config.toml
n_layer = 9
d_model = 384
n_head = 6
n_kv_head = 6
head_dim = 96
d_mlp = 1024
vocab_size = 14431
activation = "swiglu"
norm = "rmsnorm"
norm_place = "pre"
norm_eps = 1e-06
positions = "rope"
rope_base = 3560.0
rope_fraction = 1.0
qk_norm = false
attn_scale = 0.102
bias = "none"
tie_embeddings = false
parallel_block = false
init = "uniform"
init_std_qkv = 0.0251
init_std_o = 0.0
init_std_up = 0.0251
init_std_down = 0.0
optimizer = "adamw"
lr = 0.00146
beta1 = 0.9
beta2 = 0.98
weight_decay = 0.065
lr_head = 0.00853
grad_clip = 1.0
warmup_steps = 233
schedule = "wsd"
decay_fraction = 0.661
decay_shape = "linear"
final_lr_fraction = 0.05
batch_tokens = 131072
seq_len = 512
doc_mask = true
train_tokens = 724700000
steps = 5530
dataset = "wikipedia_en"
MLP neurons of a small language model. Each row is named by its layer, matrix (down: output weights) and neuron, and shows model dimensions 128-255. Each number is 128 + 32 x the weight over its row's rms, rounded and kept within 0 to 255. Numbers have three digits each. A neuron's up and down rows have the sign that makes its largest values positive.
A block is one neuron, or neurons of one layer that tend to fire together. Before each block is what it responds to, as a language model described it from the Wikipedia text at the highest values.

Responds to: Name and date completions. The final token completing a multi-token name or date, such as World War I/II, United States, 1990s, 2018, or Puerto Rico.
L5.down933:161153122126147198132083140140123129204154126055136164112151074084130090139189126176178104117117080117067116137151136129099116158214148135139145137083161128120065115180066155116133118107136155084143091144180081066120116109113185112156123135166122080108117160121128077114102049083113159135076134107176090138151097115099163126139151085154115125111153161122142074127113128141112142071148

Responds to: Named-entity final tokens. Last word or word-piece completing a multiword proper name or title, e.g. the 0 in Billboard Hot 100, Grammy Awards, Chicago Press, also description heads like footballer.
L6.down153:134129109164178127111138157098132116118116133099179152079122144148123100166159128084146203100144175182061114106096113204136107183085105173166049063153163150114144168119123168133102119136123167088137093128121114081108103135088142133069129067161133175135147141153107108122134153073142114146112122144128083180066070167108206142103156099151076090122104138150087173126097151124098173120151
L6.down191:098148085050154147130137099139149097122186072110151102137160149141157090135109141127168108025146149143071125122113083106145101166117159131155149115103108127131146150150105180134035105119100130112101171101101106111093120137087150136132114155141101132161082170167074037071132090083088181135122173113146135148106101169147129153096105139077165177092125171154133114167157144140108100110160
L6.down239:122102131154117172176193165093150159120051166040119188143082105098124145134101140100167129146084089103139080094098187132104063116143152091164167118146164174113119089141140138135122153101168148189136152123205156130160157142133148124097172105213148105098121122126114155123107111160186126093143105073127137182154087164188068155168133156104159147150095142099148104142146084096150162127191
L6.down417:151135124185062118122132134162116132115087142095146136115198124175178176129124126126172128139102176128156098109169124070175042135110096030144126099126116115110114105102099161117174066138069202105147132150160145130148190078161154142078120099160153139094144158113160164141153102115147160122127124116099147145158078119100116094073108169121094149156081188121177144089175092082144117113168
L6.down498:068130110133122130077130142156159127137078074096094143162041126127130150145114163074036134170114141145141101112125141132089117129197140127109078091104137147101147141164095107151164126128094128143125151134134153139134125135142137081116185122070113171145109121115154132158182108164192102182109127106098073162142119176166172184100161104114126189101159124193109143121092127095155101117135
L6.down584:064126151142165099098128169059155157121121138043110159112148148129086085091074129129110135082179138141135131121160144172077064171117067108180151081134125138098160109038138084143137141172134154136103111142154133074133120144156108092121180160171151144110205133101130112135088116072171109093118102170130124096099131138088093116138162160124141159114139103121136148089148169093123160154103
L6.down772:119125155052151132161104121191158093182141120103121165138152154119094125170121111160141129088179092098098086112147159194076155136103155121137144110157101149214045139196096163122096141121082078138168049057176121117081145145089114097176104107179173120103097125106073145131149150099110112127160170142145156152107153073151117118178057112121159109112135095138107098132082114147143120198134
L6.down1020:100114123161139071113102098119081094118151156094127088159066184209096134130156138116099123148175119139138063094135108070176129127136093109102154178100143116087156115155138079158111128076089185093139082151182125084123163070115068134115180133111173141124145050105152119083125151059126182115123133135101095178102094127127134103091151140152170195125158148139100173146167134136154139068120

Responds to: Place name completions. Final tokens of place names and dates in biographical text: the state after "City," (Kansas, Virginia), "York City", "Los Angeles", year endings like 19-68.
L6.down51:164131152113146109153144182144153148122165078099138106130086143125096162110146085107133128122094138126100141158146151121124140138141161148096146131130123121114134115125100147144124129106163157149139146145186095100147069116152119070089122136136142152176123165118151107132119114129139126120147180145151138122099131124110119084138116121095125183138106084107142124142092156141236123150073
L6.down64:081115118124094111164158110151101135154143102101129099075140119154154056190136160152126113147156171098155157123127142173098086059126115131078169067140108179170123085101179125168154098134124177067105163096146164112105168132121180120154126096175086097124141145130143130128129137125129151132119133097119134072118112060106087149111101083159098126086110112125109123069134157106133151133175
L6.down364:121163175169051170118141214148111093145107116107103122116161113192052100140165114172090183103078099111170076133098090051119118151145106069124151123160130177118137071071144122114122140085119088127134127084098189098122138107179163086090065112102143110167108174107154154191173105115178139090079132126124091112180101068102126149115121108161100110143113118134159154123089143068183105177113
L6.down450:093092086121058132127149122173195067138199157150136127125081139134187158118103132082081122193121142150111117080085155122106110065150144186113130155186150081141103086198123117157189117107193158104093142157133116137115186093115088119088095121118121164112105106080213118150098125085199119146155128134069179165065126072150094148103164120130071128105156132105105157165126178158165111146089
L6.down607:132165059059168106111065154098128147151137088105164113174118136111179138126123135166108119153089129123100142127174110126148177136112144117140148095113154139148096145179107192147087134156112123091109139136103133139134123087085134091102110198117154092108148110115116140094100120059141174212140125132185126153086137149142125127134157110119132160128106114080114141054098185175095159104101
L6.down825:119092092074163140146058111173153144195157078087137135173100174073120019118083137121148170154133121144134108134121158144037154132123111140065119089104129161125121163163110192090087090103194171161139141116151143093166101094086149175097112065170111113130123133170106142160161152131142114090144118132132123128093188101121156132165165127140082116116167115113125129123129156146098153081131
L6.down931:103132123146108134148128124143085164106178114168154187047135118144083125152126147083146121139102130117070142112147142112090123124175126148172110122139057110106092093144169124084181097135084146121112070106174164137107157147145118125135137148110122161157123188138107159140133132144144142089113136141125153149144070128107069126152093104151159108146090129124079098106186152096099121084091
L6.down988:121115067062170165119117184145097129172134109093124099165162133119098128148150077118135097192166123066138024095147125110134127134112192131080142177133133088091182172103078153088133116190129152124148106170081127152097091067119181117127103122167092164154074144109138138140150192064084130131104111172136146121165142125150180157078169170154067132180158155097144139149107103145136132129112

Responds to: Pre-noun modifiers. Adjectives, quantifiers and numbers placed right before a plural or mass noun they modify, such as other gamblers, disabled people, public health, 50 people.
L6.down43:115156062168125148167122134146239118115126142161141167131125174204119149115083116108145174163165080090154165150124115109117139188181147136135108160126118133123142094111112201122105109147172145139149120130203079159113093138094142118079118137120109102140128167146122133121093204133129141122095095077100133131136147127100140076081155138170130130173191086167122137169144187173073068105125
L6.down180:145136121138132168058120134141120140116127148155175163134074095132133176112099173085140178113172134130115150096130145156105152097123198138109121150128161157101129161147121127147119119119114112136132159145187080107138170103123127147135141151117114198205111158147109129135153130123166151164144146111178125146093116129107104169190169128162191129124118131138069174134114112142102100201056
L6.down392:124155106099147146175147115144121174123126103135111125142079052108108097096116103067136136124158147106122103139105113127156104098102154118078143098221088139170169108104113124097113136150145090146192086117143162109193094185119213137071051162126150118180122151177144091114128187135095108099119097133128123132177119175134103167135123125101140092166129127139127095124140086156115129102203
L6.down518:140056086105085101152144106200146115116137179199138152203124083116180168164164158136197156130084104117103134141090162132097127086150140113097071130120171087089143140123120089109093139118052129132130120145073112086092111160156131167123192118068131143125167118126149142091096181087175056165107121149145139164109101151141191092127122149125168122127139133155160091080081175156078165113110
L6.down567:152082101099129171084143137152155158126140142142118134083124124136142122107121162130137127165095133088065157143140129160142136142094146113124132131181108109171143135131148154093093136143149067176122166130123115114145134082121104140142095112127101166154057178134095128140134115150108095080154101169133082170126158176162123175178134157138140114112143070140121158157137135191091182175167
L6.down600:149172153064091145140171139163145121135145173090103048135160118127118133196135136083098160151134089158120148127125123111140177116129120151108138121154055137147160100175161159118098136123100098199141127137149129110119104111114161106136085095109180170125119109106133106129182072131104085100148168162202106149139137147048142171170123096109129127090114041126138212119136152183083134137089
L6.down999:095135115166124142147112106158091158103166176135082136152130132144145153136136093142153172142140127171095146172035127122096116132106183130168147117136103183155140165185137171121128084151122118114133116144101083098125202159062132121167104154148115128138103085152129111117145132108069093136144149128172109144089143115111141160098127163102076161147114157136069153098119105159106122068067
L6.down1018:106143120103125161127089133149119109155147139062088137097110088135106140111114133110114179091152165135118043130154141121118179102128128137130155129120125171187140105091107128123141147133139110119127119112123191151130155178151087113138096127108124117146145101110124130139094142166062138148151114142123048142118210073080120102125102114113103153160084198031108038129088173112105122176157

Responds to: Start of numeric values. Mainly the space or first piece opening a number in tables, infoboxes and dates, after a month, colon, bar or decimal point, e.g. "May 1992", "−2.9%", "$5 billion".
L5.down317:099115141148098168152094105146072115106173156147082110113177156144159064096060110105120102054206144171153138115152136232149108109138147095141147094140128170116147163118107121110121071131093159174127144107143075120135108177156143167124187162131132154103206082071099174132184167119136148118143130128138169074128120159162183099126089142143125126096148168138141126117152141095133156131077

Responds to: Decimal digits after point. Digit tokens just after a decimal point in numbers, especially decimal coordinates in wiki tables (33.'99'), plus vote shares, climate figures, race times, km.
L2.down161:128151102123119152179125126131106142145147158101141161176162119138099113151107130101118101109159176107237118140142183103109110093145132062138142163121125179119131084120111138067158130128071118091115123156129159153193091048100153163106137100126163169130112148130160114123121107122118153077102111127141109158155095155153132114143182073108200146124075100162125117116113091120079148149116
L2.down249:108094119109154067148090127122153165142119079133167119109112118131135162175155140066156074115092117124073130157146116148094093092097115119185065166118165132136140160113126205122154213193158144141147125112080107111076158096118055158123105085125157154111112098132134177145123177149163052129098162123141162131093134070095100118132126085117110064123088100078093087146156125088169085203143
L2.down250:106102163160125128170115110135187114080070111121109118144066143154128104115101134168165147163135075203145109118143131187128162090132145140181167116180147092115120120189204097154139139174186142104151140103123097090148176135142133141054179086113150088102093152114156166121097170086130096119118131156084109182088124084145163117120142106124150119121094082158108136105148112146092141055120
L2.down304:181131075091125152111080072098137111113133146127135132079145092128105100171161203150118206154159123142146156129174140095117138089151097089116144118191160135105105160196119069108135106146103137092109161130191160073098149140153124081113067103130124178160118096144110175124204133114118139129076148097142140143116148125112107106100129141058142126116080184135165097078143197147092170223155
L2.down445:149111133086111103088079098146113121161101096070126118117158116123115132097122151191140083113149158112169028193075119085084108113067156144150137142112084094153123112085138148138175190184140143150157096091164102095087140153177123089127126150100136107103106135121101153137151157119079127118121155167143114145155098169142080072148070063121104118129117142124120132163093127093188078107115
L2.down450:110155146130191117163095120137086130158113144125135104120113117118128116146074146142110072112069102124059117106114138126176153074192138100074127113129095157133164090177080155163120133169130128134114151093072098126157114121084119135114105097119111084099147129114150134114124165107092148107101120106063103145166072117148124148178094110143136071132134051115136146234109112151166127078094
L2.down782:123128099189129165147116054086168159083114116093098105132138134116111151147104141148104111181161109125131143113131083171083097152094140143155127114161163072119065098096111116112120111126171131103110154145103088086109145129172146178140132166083100130100142175173064135189141166149159109142174104115156127130075050119152076080104093106066111155087142132176086053112064127189095147184081
L2.down821:125124089094105140122065127186219121126097074193100112165133184118187116156098095122152110121130160115143129135163170135100054136165174194198126154178140109153110165139079118141135139111112141106069099142101153147120108159110107115142114185103181103176096094118108102203104096174191130143122095127163154091106132163128074146173162114172103122135159124136112124143173163133150125125136

Responds to: Institution/event name endings. Final token of multi-word proper names of events, institutions, awards or organizations, e.g. Film Festival, Museum of Contemporary Art, World Championships.
L5.down791:115120198108150127175095077142102114118147149133129173125124091119124157096166105109121126121140114119138136183094148110109122149145152132137141098163191143126078087099091154127052135068145101174097101139191109091126122163096128088120136170160160069139147162104122084123126149105130127172144219200137093049180097157126052086106125081111146196110096176121162134110087131120107127159112

Responds to: Adjectives before nouns. Adjectives or adjective-forming pieces right before the noun they modify, especially genre or domain words like romantic, social, emotional, personal.
L2.down347:120119144114113088099167160106099126121119141126151111081104133104093116154134098102099148187127104071168126148175098152127061097098179160079163110116118113166112055083168119157177121096093088140165166180136111110140158126115150128150147130155144120127132159107113090109105178122109111089094124105136132129131079150146117131186155150140158100124101141139145136095136088133126129139151
L2.down368:105086125142126135147100129124142151115103108185064141094124143110116146136064159148165114159102130144123101173128173191115093116138101123070115127171120118153148148128103135091119146095118098131104139132056062110105098083129136166124125116119107126108106139140137100163145106147102097122126131140153169197113099082160131072106073136192161107127063057112061119174146186161122165229121
L2.down455:152143150117131115111132132101150102163041114137108098115140154146070108102115118109102106185084114170139107187162109118115151149131104150097131078126161098169134194189129154082129122142098168079127158144109145128126080118135138168123134094141079137134150134199135182163136159087150137092099133137177090167076150093012096126177158097135164121091100122141106114137103141124151180154189
L2.down482:126138073120152111169175111115136147131140154161137139138144161097135144152166127221146136135101136117160114137100124147105108145113115136085125101144188129138160125234144101149156102102137131170133122105179171177132117126135139075146129138122122146136123174097138168156128124139182088128153172161128110123158084177152175150150132187161189170127155150106107084101110084128119127135056
L2.down566:113107122147139164168120167095086134148102085137158139095087168154153131110153155192146069156094066190146118125193091134139112184131168146085120104127161150116179108144152117096124170141148108097141144144124135115134114152103101146136082091071121144098142181162119120178152077166125049119165112150178134122133108101105149142089107111177133090120103082139097134131176127144088141086121
L2.down825:120089139134127111095140152172065125140117063198087116106144177172150108103138156217135163146128115154152122147181148131205154138120148184166089139152157132111085115198135157066166118133128133170140118169130130152076114119091112166120170136118122121130195058147182127166150137131117129151162142155165154118070122131127194116139073156188182144111131116082094135165109111146093125168111
L2.down850:059112138153213143124149089121133179111091074157132174117098128204129156115154081142171151099134116137120138163179130129126086141170089155143217117113194132149108157193142122127111152132117079120115145138178117139157144130158142142146121134140139131137191119114144130152192095164130098131126107145125112164138088163132104078121119088139136102139101120099111146140123151155092169206120
L2.down880:061134109178101145085123165090109095096070152120134104134136095136152177144157113119113095109073147128120117144143131095120121145118111099137123134098126152126108077097102079180135106143140157142198104106117161158159107133086068139157042185122103138095122186093112091115082108124121149150132126133150135139172116124133143090102128137106151178104127160075141191158135143134089085212077

Responds to: Quantity words and numerals. Numbers and quantifiers that count things: digit numerals (12 teams, 33 years), end pieces of number words (twenty-two, sixty, several), and "of" after quantities (one of, hundreds of).
L5.down494:075141119046119102171132107115110106136121092011160107118101123167129125127189067060131174082162141097134044166139098076125205130133108150058167092140166137101138121111109176152132157103071103132174069101144137123138144122111140130170149200124122105144105111130136116151062121136104134164111135171152093165155159122090146156128134171111140156180118112142181109105147089174176129132158

Responds to: Place and nationality names. City, state, country or nationality words used as modifiers in names, e.g. Chicago Cubs, Memphis Horns, French contest entry, often in sports or music lists.
L2.down121:145108118104142154090153156043148170139106151121116142138126061095130127091060131075153142107153143120134119109136131159113061156116145131129065150102133154136142104081111164122103139147140105164095110147100206073136094177101112180174120165106113172103118119122094156083109149170115154096135146151126104095151080092108106142128174126127118164118115126134127120129122124087168087210111
L2.down213:180154144134119092129178120171145103115161143037145139113099171120173118119129166165166092102133115133164140127107100179158151120091111135063151118089176142102107092088076147118127132083116098105114111126234094132089146109098126141159173176087109122136137116093109106139120102087110129155198097091133148089128098148147104101134108133096074138114167112121109133125192087149129134163131
L2.down239:103093131120149106089135134089170136138105154145191146118123146135151145140094109086097148187144175131130119156118185147134075103087135111090162132125100113068118111141147139107126109120121140132123189140186140155110133122169042138154172068146101147137133114093068109149166148108168096153115158073112108124111103106088140123092103130137105124159116179094130147161171133124139120192151
L2.down242:126088075110172138118174105114144140128079169175161117110136196092139118123155117096129073140168148157172092124151138155126089105095146149121179099080098172160118152172111150128129102131177123187178097146245107165107159105186109116095151090123124116094140147129178121153141160136131127128141198112150113118143115135077120116156100148143147124170099108138101114150144099219115115205148
L2.down302:120164118142141106119149106148167134103120104127159163126120217084149083109139134105115130127161142156160094135120188115080098084111099153107183109092130100096158155161170169072166171136174091085101127123221082129132150107123199118159138148135134138111114124137131109144116144119122144128135161118103171145109077170101134166130153070113164135191132111086105143112120127181133112179137
L2.down385:129153101092135118130181107093127147119097166129157100140094153109114104130131123087127122158135150128162098108141120172105095135144108162091161108053129130124116137174144141128119117147172158106155088126255102082142143164181143111132152099107121164105091122165126108154152135101137133118128123174149098132136045111124103117144101145147127132155129097148111150119144121170130138255118
L2.down836:155151091097125087145125131135103084153138143056161144146192103111127113089115194099192128143137140096131148139168051213158170137152109139119002153088154155144090139182101102118122118112141132135126107100192182109162105130098137140141132081142070140142167112096095123116160109100131114131121151150095147180215114096142071133089150068190192124182149083143099098172130091138095121142138
L2.down870:117172104162143110167112117096169124094102157080159119124127103065077087112112123062116166066146128115084113168182141118137169068149148109159135163104078134175149131076074157099088146140124153164091104133121134132107122169100132138151166125121101169125090144107098096126111153154069138124167162125113094103124093154147053160165147131130135120163145104155153121123154137166194094215117

Responds to: Clause-ending commas. Commas, sometimes closing a bracket or quote, that end a complete main clause mid-sentence, before a continuation like "but", "which", "where" or "including".
L5.down117:128125188134133135198096147191084144107170133090114140169107095133142123153135131102125175202118141147127155145167108128144195103136180109106130128142113092100168205090113147106113098110078124057104112121200124123145145157143102077158209107154155086097123130075107119160134069080143129127130161063123195137105145116165154165146121086115053120082131123130097157130165148159051150172165

Responds to: Organization-type head nouns. Final head nouns of multiword institution or organization names, such as Museum, Committee, Conference, Racing, Opera, Society, often after a place or descriptor.
L2.down112:170132124119156129084116131118075152141115158100155122103128076068124149082191119143158156132144101143146132105118095190102124110121095149129147116115126119123179067178136127128154108125139091109149147103166129132158131140130178125132112146149143134112159150122091116120125148163063100125169119178124091112150086098098113160147128117099093180146115119169136143149138115168131141156092
L2.down156:116094114168144168118127138148136159175135129146164096118171144088078135128118174182154152125120096177103132094123149144139156110130098148119158140162139094113134104208147138175149155152149228147144124094213116146123102147109106140152124143117108130102166124142129174105133146198137139118118082187135081152173129113133142113128118112214127130193121125173124126118147099134110131173110
L2.down338:166120112119139146129134119125136108124117101153115149134125093032131131109134114096146141107109058103128166095175170115115158144136082170137044125163171120117069107102134170120135126129173121139157135078090152169209073137131085110123081153129135096170170115106113102091134165119119147082075088110117140104101141092095090082193181157140136127134060092144100119130126120118120189184144
L2.down395:104115160122138096116092102138095089102120128092187133070138163135131154144139128140117108123138120145120123118094156145124123096090151128073189097100127073143147130202152083128096035149094127161142138198178118119139138143090076114149079139205137125086194129128122133156190135144067160164142176064093167106125116153136104078125150116116151176124104125101135155134102113157135100171142
L2.down416:157143101161187147142095155109102147145117123132183182126141067152086159113166123116155117112144129168130157089121113117148126181089082155166133112119119092147150114122155090120130113142174073083133116141144121106189166128144120145114133159161133146119180116151100091134163149139135179155093122113146150119126138139082100114231141187097099133124118112119110124156127128136114160148151
L2.down473:068077154138077155148174112099157113104130135104088118123144119149115157151115117132110060149142093106141190132103164176127104121116091116097158103135135093125156177168118095104137164119133209156186118094184139100174139136164131107128102205112125170175107097142084145107184136170105128099096124105151136153123098113133187112100102149171091094149067155159189158105186126163127130090102
L2.down540:118165110144157219085072174115165196117154176071153136193186091138131114105174152100143134149107116128106155171131130124129166155070125156178160170101166137147108147117154113131127122149157101110129105110081134112153137126150174092148091168078095079104104079131109138106146112162108163171174098074131176103174112153163140071118086078096106140075111104126140129180121113110169123151171
L2.down912:156117129127137152124097151141128162118081162178157131145136105087080092162143137138148096116127098110128124107133086163158132149134142136123116172130157119090167106182118120157153173115143143118145101149223093131141135167121192150132087139118120128130119154089128161167176191106122130143111112126113154152097130162132176105118109161210101184164152165070086137157152106159115130134096

Responds to: Decimal coordinate digits. Digits right after the decimal point in decimal-degree coordinates (38.65…, 116.32…), plus weaker hits on year prefixes (19 in 1957), decimals, and word-piece continuations.
L6.down218:134174150143165101075105166188111097160114156145124171112162164136108137147194156144146114135132109056125097120143095131159154142149062160143119082200076176159136065206171139136170138149084108123146117145183128082125167138107079148113124100111153159159138114157093157105130065121120092129209140119093122141124103160125096107079088160093159104155131065168119099159143140122044136086151
L6.down314:141079109127143111114139127080130127135127086160091165149174141205154169060103138110055169125193163096066148099131113163124141168111165167084099112090077157129065195114150165114110131148108118090122113134063089132126122135140139139144129111173141123131119103125110146149152156138148092150149163058115126135096099131120121109134164099126090104130124060159141156069107149104112129119110
L6.down468:145090162166134100166105146153121174183110136176178124141102170104123155060098059093136116184113119143112114145096135116126110149125099093184079135177124120174150203162088104143106140183100100122176111103119105144092156132156122154168139128152129120128091177071115144147091095152198157118105110152189132084127103073146112127104100127143128101144135050082149127083127070101100150141093
L6.down565:126144124143121087136123096155096052114157118199145126102083177120134111153143129088106114128097137131139151088101168153169098145112137110119130144209114105200101155168169099122166130145146126109146090116118102090120081120124125110128120164082159159130128071133134126167133109111197093082120113152143154152119179138196078060156143139133170098087127120152117087123156165065141124101136
L6.down586:078108195061106141130138135114200119178126141159068109157085117123150154133102097077176092157097088154115150184101145115121095110136131086114120121130196135131102140078147094097100160108122104060146122128168126158156135126153103163125124163198147144129179118097207119115065060106175153113165080089170145158165120141110081148123194169154113123129146126112121063166158090119129133086164
L6.down936:103087209138082129086053159174130183105118145092109085112066133211085124083224078153116174103155124119150129121099133186100125102135088162104129114189079179110128121189064158173131108095178115123101080140080146125128197120155097124139151100096137133120095153100097102147163124101155184143170106205150121130078122167139088102124145104126118166162148138104156134121172077183074079134168
L6.down944:136124074071102186083146122094173127131160124134126162120085139158151133121192082115161130129095183174135125125069101117140122144118143142175158121150147080106091179140157101154100151114144143119136149124124094189084087133136121103165127141188107085094193111125105092137050132062165113137114135124139038192092122112082153111113123146079098149069130174098089114129078157148130120162092
L6.down1022:120110149142096033169161116144126136060140151146075139111166198099152116119125143105154105100141162083203076105121183134126099158166108068122099150136180137149143186075123199176193065105119127112157123148064141134144163128150081155159163113107155160073089097176165132128078158082126141110138167159116106084143079103129131117127129169168122120075098204117169136156182097086152077155147

Responds to: Clause-boundary commas. Commas ending a long clause or noun phrase mid-sentence, before and, which, who, where, as well as, or 2016.
L6.down190:139125160150129163103140109143056148119120100143133123141127132106111122114079172107096169171151155097093128116165091103180095087189164109133101078132101103141157193150123112121149089162156135143178100111137138132109087037148179113118209119138136150149081123086161133177093098136091102165096122105103123110148125099162157141098120121150154143179127078128142129078175170159075157086079
L6.down303:209071111155156107118131110111192172148120074181117126102184168135142120110185146147156141152129163109143105129130152143123111137094127084116214145058073138142140144107092103098143142130151129083121093146101120161131098137101137164114143110095081154125150180126143114061082166125172197137150100150110117150144112182139139116147123137119178110063136188117170120125116125056104181146184
L6.down390:120169124146147161137143120152147183144112145141149114126081184196112140173155135109127164123132124137096144096091146159148136142110169106088108132166108082096144133051100105084134137126136098128186131153002139143139137101123096162166130145113143189147119126111111097127097097180108067081182139195106157120138108136141167088099150120091126123134118120135084142125127120071128074096126
L6.down411:070101104091116072179156152122139168120192146085134154146095095115085116166113058081140163130105136136119151195122129136116086135176099120149074143121169131131156151138156131121153077106145081108174118108212138145172124137118150103184163151166141100119137148093143163115198067103108133084077097160183217130112159134103161099121124137151118105108118092120145097144132118158115114137098
L6.down609:154176116138133154139164131129101159130150083122101129131126075103127166112115128118185183110142104128113175147144120140133145080117140117097199087088117146113076091116128156137130109151138147116167137125201075110150123116148145141129147127194083066171147102148153125111124103127069131111103196110148136132153147118155108172115175214190117150176094125098092101102125114149121139174157
L6.down664:067172112124105148173159154115071130084111177138110152119095131165111179154082132090197158109137089153122116142119106146142078097156115125157136106110157134135141121132179125175134122095108165143115141111104116134109180129129136116081164098087116107177173142076116121107178112115104060148129146041133115173161075053112115135112073100063166122165093110172109136150135116123114099108127
L6.down682:155127158098175148117142157121098097137127126115156103164119142166145204126125103081157155070141158128156138101076088079177122072143108126128101090170164107162100072122132116096184107155192080110055184094149169125124181128130136147061148122109096145167046151127144170139161130151130090102135112083155153110156149104116101150123093136092095151147155098160089155119121109119145134141126
L6.down757:132101099128143177099138203115117107136165124069158131154160139076126094093149131137091153107108100098150170170179083145072171069126123119116131072156146110168059088166133160171140123115158111116151146120155109115109165178108160169096064093128135158123130171087170112123168055122102146137154077143145135141076107138100143101110127133126098104149089116170121118118176106165112121085137